python train.py --n_head=8 --d_mlp=1344 --norm="rmsnorm" --bias="none" --parallel_block=false --init_std_up=0.018 --init_std_down=0.0 --optimizer="adam_variant" --lr=0.000426 --beta1=0.9 --weight_decay=0.15 --schedule="wsd" --decay_fraction=0.573 --final_lr_fraction=0.05
MLP neurons of a small language model. Each row is named by its layer, matrix (gate and up: input weights; down: output weights) and neuron, and shows model dimensions 218-281. Each number is 50 + 10 x the weight over its row's rms, rounded and kept within 0 to 99. A neuron's up and down rows have the sign that makes its largest values positive.
Before each neuron's rows is what it responds to, as a language model described it from the Wikipedia text at the highest values.

Responds to: Conjunctions and discourse adverbs opening a new clause, mostly after a comma or period, such as though, however, but, while, as; sometimes -ly endings.
L4.gate1273:59 55 35 62 32 57 48 47 50 42 46 40 32 54 49 50 43 47 30 59 49 59 48 52 61 49 76 41 47 49 60 56 59 47 45 53 64 47 60 55 45 40 50 55 52 70 40 52 54 60 59 46 46 48 26 51 45 31 71 58 38 44 49 50
L4.up1273:50 61 61 55 56 34 46 36 54 47 53 35 40 44 43 49 64 42 39 59 47 37 55 66 67 62 53 36 41 55 47 42 55 58 54 49 54 41 44 70 48 61 53 40 41 56 52 43 67 54 59 49 42 69 48 68 36 56 38 52 31 36 56 54
L4.down1273:47 58 43 56 45 47 56 51 41 47 54 59 51 50 56 42 72 49 37 64 54 54 65 60 60 43 58 59 59 53 47 53 49 60 40 40 65 43 40 60 51 51 69 39 40 44 53 31 68 40 53 49 36 56 47 56 58 45 44 45 47 52 33 61

Responds to: Short word pieces like e, y, ry or a that complete a word after a consonant, often in names in tables or lists, e.g. Tranmere, Kyle, crypto.
L4.gate1219:44 40 54 63 47 42 33 51 59 44 37 47 54 44 56 55 52 46 52 46 60 58 39 44 63 52 40 66 46 53 40 44 50 52 54 39 45 56 52 48 44 49 43 56 54 57 53 52 59 45 79 54 51 47 55 46 70 43 38 56 55 44 59 44
L4.up1219:63 49 45 50 35 65 46 58 42 56 44 55 44 41 44 54 42 40 46 65 59 68 42 48 35 29 61 44 42 41 54 50 47 45 72 59 31 57 64 65 53 45 53 49 52 46 60 59 69 51 51 38 38 42 64 56 44 58 53 42 38 37 52 54
L4.down1219:41 32 64 42 52 65 46 51 56 56 64 34 70 43 55 57 45 45 69 51 52 58 62 42 65 41 51 39 54 49 50 69 60 57 42 49 60 57 36 43 49 49 56 45 53 54 51 52 49 63 48 55 59 38 34 51 33 60 52 42 52 50 50 37

Responds to: Connective tokens such as commas, and, also and to, joining parts of a name or place, e.g. Båstad, Sweden; Biehn and Blanc; Wong also.
L5.gate735:51 53 26 25 47 55 36 35 48 42 58 40 48 64 60 45 47 50 55 57 46 53 47 50 44 52 51 60 57 28 57 50 69 44 41 52 55 52 30 47 50 60 58 34 54 49 50 45 46 51 55 55 56 49 53 45 48 48 45 59 39 29 39 38
L5.up735:73 72 54 55 52 59 51 41 68 59 45 60 42 64 67 47 50 54 61 45 45 45 52 38 58 44 43 58 59 49 24 39 58 66 59 68 44 54 48 53 67 63 73 27 51 46 69 64 28 39 52 49 36 37 40 59 45 53 41 53 46 42 58 38
L5.down735:52 26 65 38 47 31 49 69 51 30 48 64 60 54 50 29 57 41 55 56 67 49 57 44 43 54 53 59 59 46 38 70 54 47 33 60 61 36 47 64 61 37 21 37 45 53 55 48 67 50 64 58 49 47 50 61 62 46 58 44 50 54 33 64

Responds to: Mainly the ISBN token in book citations and list tables (2004, ISBN 978-…); more weakly go/travel words (traveling, things go) and name fragments in tables.
L2.gate1219:38 71 43 55 43 49 46 55 50 50 59 49 42 39 53 56 64 46 60 59 50 59 37 55 35 39 45 32 45 43 65 62 46 38 48 41 47 53 59 53 42 45 37 46 40 48 33 52 61 51 60 40 50 52 57 49 57 47 56 55 60 48 57 69
L2.up1219:42 57 55 30 43 33 46 42 43 53 39 44 59 39 39 48 61 48 76 56 59 47 25 39 46 48 51 54 57 58 44 53 29 53 52 43 57 42 47 43 35 61 61 47 58 48 61 59 43 65 54 53 17 35 66 50 66 72 48 39 47 73 56 53
L2.down1219:55 59 51 55 68 67 44 58 50 59 41 56 66 55 43 50 58 40 51 30 49 57 64 53 52 57 42 53 56 43 31 45 50 50 42 62 50 41 34 61 56 53 51 53 53 52 42 47 47 67 48 54 59 49 54 55 40 52 62 50 57 65 44 40

Responds to: Single letters or short pieces split inside a word, above all f, o and F, such as Fi-f-th, hal-f, all-o-y, sub-si-diary, Wi-F-i.
L4.gate1086:50 50 50 35 52 57 52 57 27 40 62 42 53 41 43 48 49 49 62 51 56 50 53 43 42 63 50 32 50 39 63 56 52 34 58 72 47 54 52 55 65 45 70 56 41 61 40 36 48 48 53 59 48 37 69 50 56 53 58 57 41 41 35 65
L4.up1086:41 50 34 47 54 52 49 52 50 45 41 66 45 34 60 34 63 38 29 48 41 55 57 44 60 55 50 48 55 34 46 34 30 52 51 61 48 52 64 60 47 34 56 53 69 47 52 49 54 57 44 54 52 33 43 32 48 66 43 60 40 41 35 37
L4.down1086:68 58 44 73 49 49 49 46 39 46 44 62 51 63 45 51 59 58 61 53 54 31 54 53 44 46 44 59 36 44 49 55 33 55 58 63 45 49 52 43 59 46 43 34 52 58 55 32 55 59 41 53 56 57 66 60 50 50 34 23 47 40 40 39

Responds to: Fires on an opening word piece whose word is still unfinished, mostly capital "Th" at line or parenthesis starts (Throughout, Thus, Thursday). Weaker cases are mid-word pieces in tables and names (Ru-sh-ing, Bluetoo-th, L-ju-bljana).
L2.gate753:64 74 48 36 52 59 44 47 45 42 48 51 58 46 54 62 70 50 62 45 53 63 64 47 56 46 57 50 45 48 56 50 40 38 33 38 42 50 47 62 63 56 68 60 47 50 58 45 43 47 52 56 39 62 44 56 44 55 55 49 61 49 48 59
L2.up753:43 44 56 53 58 59 72 56 38 51 59 38 60 57 62 47 58 65 61 64 56 30 48 35 46 33 29 44 42 60 54 52 45 49 55 49 40 81 62 69 44 51 60 66 41 43 47 38 38 39 48 47 40 51 46 46 45 58 54 53 62 48 66 54
L2.down753:35 43 32 55 60 43 57 71 44 47 52 46 42 47 44 40 60 57 45 63 46 54 47 56 52 39 45 37 70 38 56 26 48 45 49 52 59 49 48 62 40 43 54 61 34 53 59 57 54 57 53 34 51 47 46 47 48 55 53 53 70 64 54 42

Responds to: Field names in Wikipedia infoboxes, tables and section headers before a colon or pipe, such as Release date, Born, ISBN, Note, Source.
L5.gate516:58 33 50 42 52 36 68 59 52 59 55 52 52 54 66 71 44 32 42 49 51 59 56 41 57 66 36 55 51 55 51 42 49 43 56 50 50 57 33 44 46 44 45 41 34 38 41 59 54 42 41 69 45 42 51 60 62 69 57 47 47 25 46 53
L5.up516:77 46 47 33 36 69 58 49 51 53 44 45 38 64 44 62 51 55 37 38 47 58 50 50 52 59 64 47 53 62 46 48 55 42 47 52 50 36 50 43 45 40 56 44 60 53 58 42 50 45 52 50 38 51 52 52 47 58 50 30 52 67 36 53
L5.down516:39 33 70 53 69 51 55 52 51 52 25 49 69 59 50 63 64 28 39 61 58 55 59 55 47 48 42 57 50 52 58 55 58 65 52 53 79 45 44 63 53 32 64 47 61 47 61 53 53 34 43 54 68 54 54 42 28 49 62 51 44 28 52 45

Responds to: Single digits of day-of-month dates, coordinates and reference numbers (On 8 August, 29″N), plus mid-word fragments of proper names (For-f-ar, Ral-f, B-ir-mingham) and first tokens after headings.
L5.gate270:65 56 42 59 51 53 51 55 44 67 51 61 74 57 57 52 78 75 51 42 60 61 61 45 47 52 53 46 34 61 54 62 58 30 37 36 44 58 40 40 55 60 38 70 42 33 50 57 54 53 41 49 44 53 55 36 53 35 32 63 47 48 46 43
L5.up270:39 38 43 60 51 55 61 53 48 62 65 41 52 35 46 47 48 61 48 56 41 52 50 47 48 50 56 42 57 51 50 34 47 55 29 44 65 59 57 45 23 51 63 42 55 51 59 22 56 51 52 53 42 72 36 42 66 50 38 59 55 52 55 56
L5.down270:40 46 36 52 42 53 46 73 46 47 56 58 55 50 45 64 55 38 47 22 37 36 55 27 57 33 52 69 46 53 50 71 23 52 38 56 47 60 37 45 54 31 56 55 26 46 62 47 47 50 72 37 28 38 58 59 36 54 36 36 62 44 43 50

Responds to: Column headers and field labels like Date, Candidate, Born in tables and infoboxes, plus noun-forming suffixes such as -ment, -ation, and to in date spans.
L4.gate1090:47 42 74 48 52 43 58 49 45 58 39 68 52 39 46 45 43 51 39 56 57 46 64 47 38 62 60 51 28 53 46 59 47 44 45 34 34 54 53 44 43 35 50 49 48 65 54 52 59 26 35 55 52 51 52 48 44 53 40 40 45 43 40 43
L4.up1090:75 37 53 35 58 44 53 35 40 40 48 53 54 69 44 47 47 29 49 53 52 32 40 60 52 55 53 47 58 40 42 56 53 49 39 45 46 37 38 43 32 29 52 47 51 55 53 53 43 47 29 62 43 49 62 31 46 66 45 52 34 34 38 47
L4.down1090:49 41 51 50 60 44 51 32 50 41 39 46 39 67 45 59 50 58 49 68 59 42 22 46 58 34 60 72 44 41 48 48 50 48 34 55 36 38 49 45 47 52 40 48 50 42 67 47 59 46 47 59 61 44 53 40 54 49 45 51 35 30 48 56

Responds to: Adverbs sitting between a subject or auxiliary and the verb, such as previously, also, still, often, then, with -ly pieces like locally owned.
L4.gate61:52 57 55 52 58 48 50 56 61 42 46 50 48 62 52 60 68 56 41 52 56 37 34 56 47 63 41 38 47 57 57 50 55 42 58 26 47 57 42 48 67 53 65 44 34 56 47 58 51 48 50 55 41 65 44 36 50 49 48 45 54 56 39 43
L4.up61:36 64 41 49 50 45 42 29 52 36 40 63 44 43 55 40 56 60 50 44 55 38 48 37 72 53 49 50 50 63 61 40 32 66 27 36 41 41 54 61 61 64 56 55 54 62 65 65 59 61 57 39 46 53 59 47 24 52 41 55 53 67 24 53
L4.down61:57 35 66 56 62 59 60 50 47 55 51 39 31 43 45 48 60 59 54 43 58 47 55 55 47 61 45 58 49 46 48 54 55 35 64 44 40 74 49 42 53 58 58 38 50 35 52 55 51 41 53 60 62 56 46 36 72 73 63 41 46 53 51 62

Responds to: Words opening a new clause or sentence after a comma or period, such as but, yet, It, And, However, so; also markdown table separator rows.
L2.gate885:54 43 46 55 33 38 70 34 49 50 63 56 39 46 48 33 49 57 45 50 44 48 45 55 43 63 42 47 59 44 31 57 46 47 70 45 56 39 52 40 61 48 50 49 58 46 57 48 56 58 66 48 33 60 38 54 46 58 50 59 40 42 55 38
L2.up885:56 57 55 51 53 43 51 44 45 56 63 49 44 47 56 44 44 53 43 36 57 59 56 66 53 47 51 45 52 50 48 47 52 61 64 36 47 55 50 35 48 24 39 52 57 58 37 58 48 59 36 64 53 47 47 58 23 30 63 41 48 31 39 62
L2.down885:40 54 29 59 52 52 47 38 34 23 59 35 54 58 55 54 61 33 44 56 39 58 41 61 50 65 30 52 53 51 37 45 53 43 35 52 45 52 45 56 35 56 59 50 38 42 41 33 53 37 46 46 39 68 54 49 51 57 56 49 50 56 44 54

Responds to: Coordinating words and symbols between two parallel items or clauses: and, or, &, nor, /, plus to and modals such as could and may after a subject.
L2.gate315:56 32 32 40 29 31 39 43 48 70 30 32 50 52 43 38 64 61 53 39 44 57 44 37 44 56 59 47 30 50 51 49 57 47 41 55 42 57 45 51 50 38 61 39 48 66 60 60 36 49 62 49 44 38 48 34 43 60 65 40 54 48 51 37
L2.up315:44 61 47 47 59 46 46 47 62 57 54 56 37 49 73 39 60 49 48 53 38 56 53 53 39 60 65 64 43 44 42 40 55 45 50 64 58 56 42 43 63 52 53 41 49 50 50 58 52 49 30 52 36 62 47 53 51 59 45 39 69 40 50 61
L2.down315:64 45 48 45 29 65 42 58 45 27 43 19 55 59 50 37 52 53 52 46 39 66 30 57 49 34 50 42 51 41 45 56 57 48 43 50 26 47 40 42 49 32 62 44 56 46 58 53 57 49 44 62 50 54 47 47 65 64 59 40 62 59 37 50

Responds to: Closing parentheses ending short parenthetical notes, often after a year or number, in tables, lists and infoboxes, e.g. "(2011)", "(16)", "(Remix)".
L2.gate1121:50 36 36 47 44 37 53 31 45 60 40 53 66 40 43 60 61 52 42 58 64 41 50 37 46 65 50 35 52 46 40 60 50 57 39 42 63 50 47 58 57 56 44 53 39 48 50 50 54 49 42 35 52 54 57 34 35 35 49 37 45 62 63 47
L2.up1121:61 53 37 55 41 68 54 44 40 45 44 34 55 41 51 32 55 56 52 71 57 53 51 54 43 48 44 47 46 50 31 43 58 55 45 56 68 39 47 51 66 55 51 49 64 68 53 44 69 30 66 43 53 50 35 52 64 51 30 65 67 37 38 41
L2.down1121:43 57 57 52 62 61 46 47 49 53 65 38 29 51 43 52 62 44 62 43 53 61 60 51 59 45 67 50 71 51 59 50 42 50 57 39 37 53 39 60 57 35 53 43 40 63 55 37 63 52 37 55 51 55 47 54 46 26 52 41 40 46 45 51

Responds to: Tokens that finish a highly predictable phrase or name, such as Nonethe-less, More-over, in turn, no longer, University of California.
L5.gate848:57 61 48 71 23 49 40 44 60 51 61 57 54 46 60 42 71 41 63 40 41 41 68 51 48 24 73 41 41 58 53 55 49 47 59 51 49 48 63 44 56 26 40 67 66 62 61 47 53 51 52 65 37 57 53 59 36 47 58 60 46 42 33 45
L5.up848:52 49 41 68 47 44 35 50 53 54 46 60 48 57 38 45 58 34 56 38 39 50 54 38 46 45 57 52 47 55 59 42 43 49 52 41 50 26 53 54 84 43 65 57 49 44 67 29 38 62 49 60 20 56 59 49 45 56 66 56 38 47 45 73
L5.down848:59 49 60 64 53 51 49 50 69 58 61 47 49 49 59 65 34 61 47 56 41 50 62 41 51 39 48 49 48 49 32 45 44 40 37 39 32 50 40 53 53 48 62 72 44 57 49 43 30 46 68 60 65 35 73 46 53 59 58 53 73 52 36 60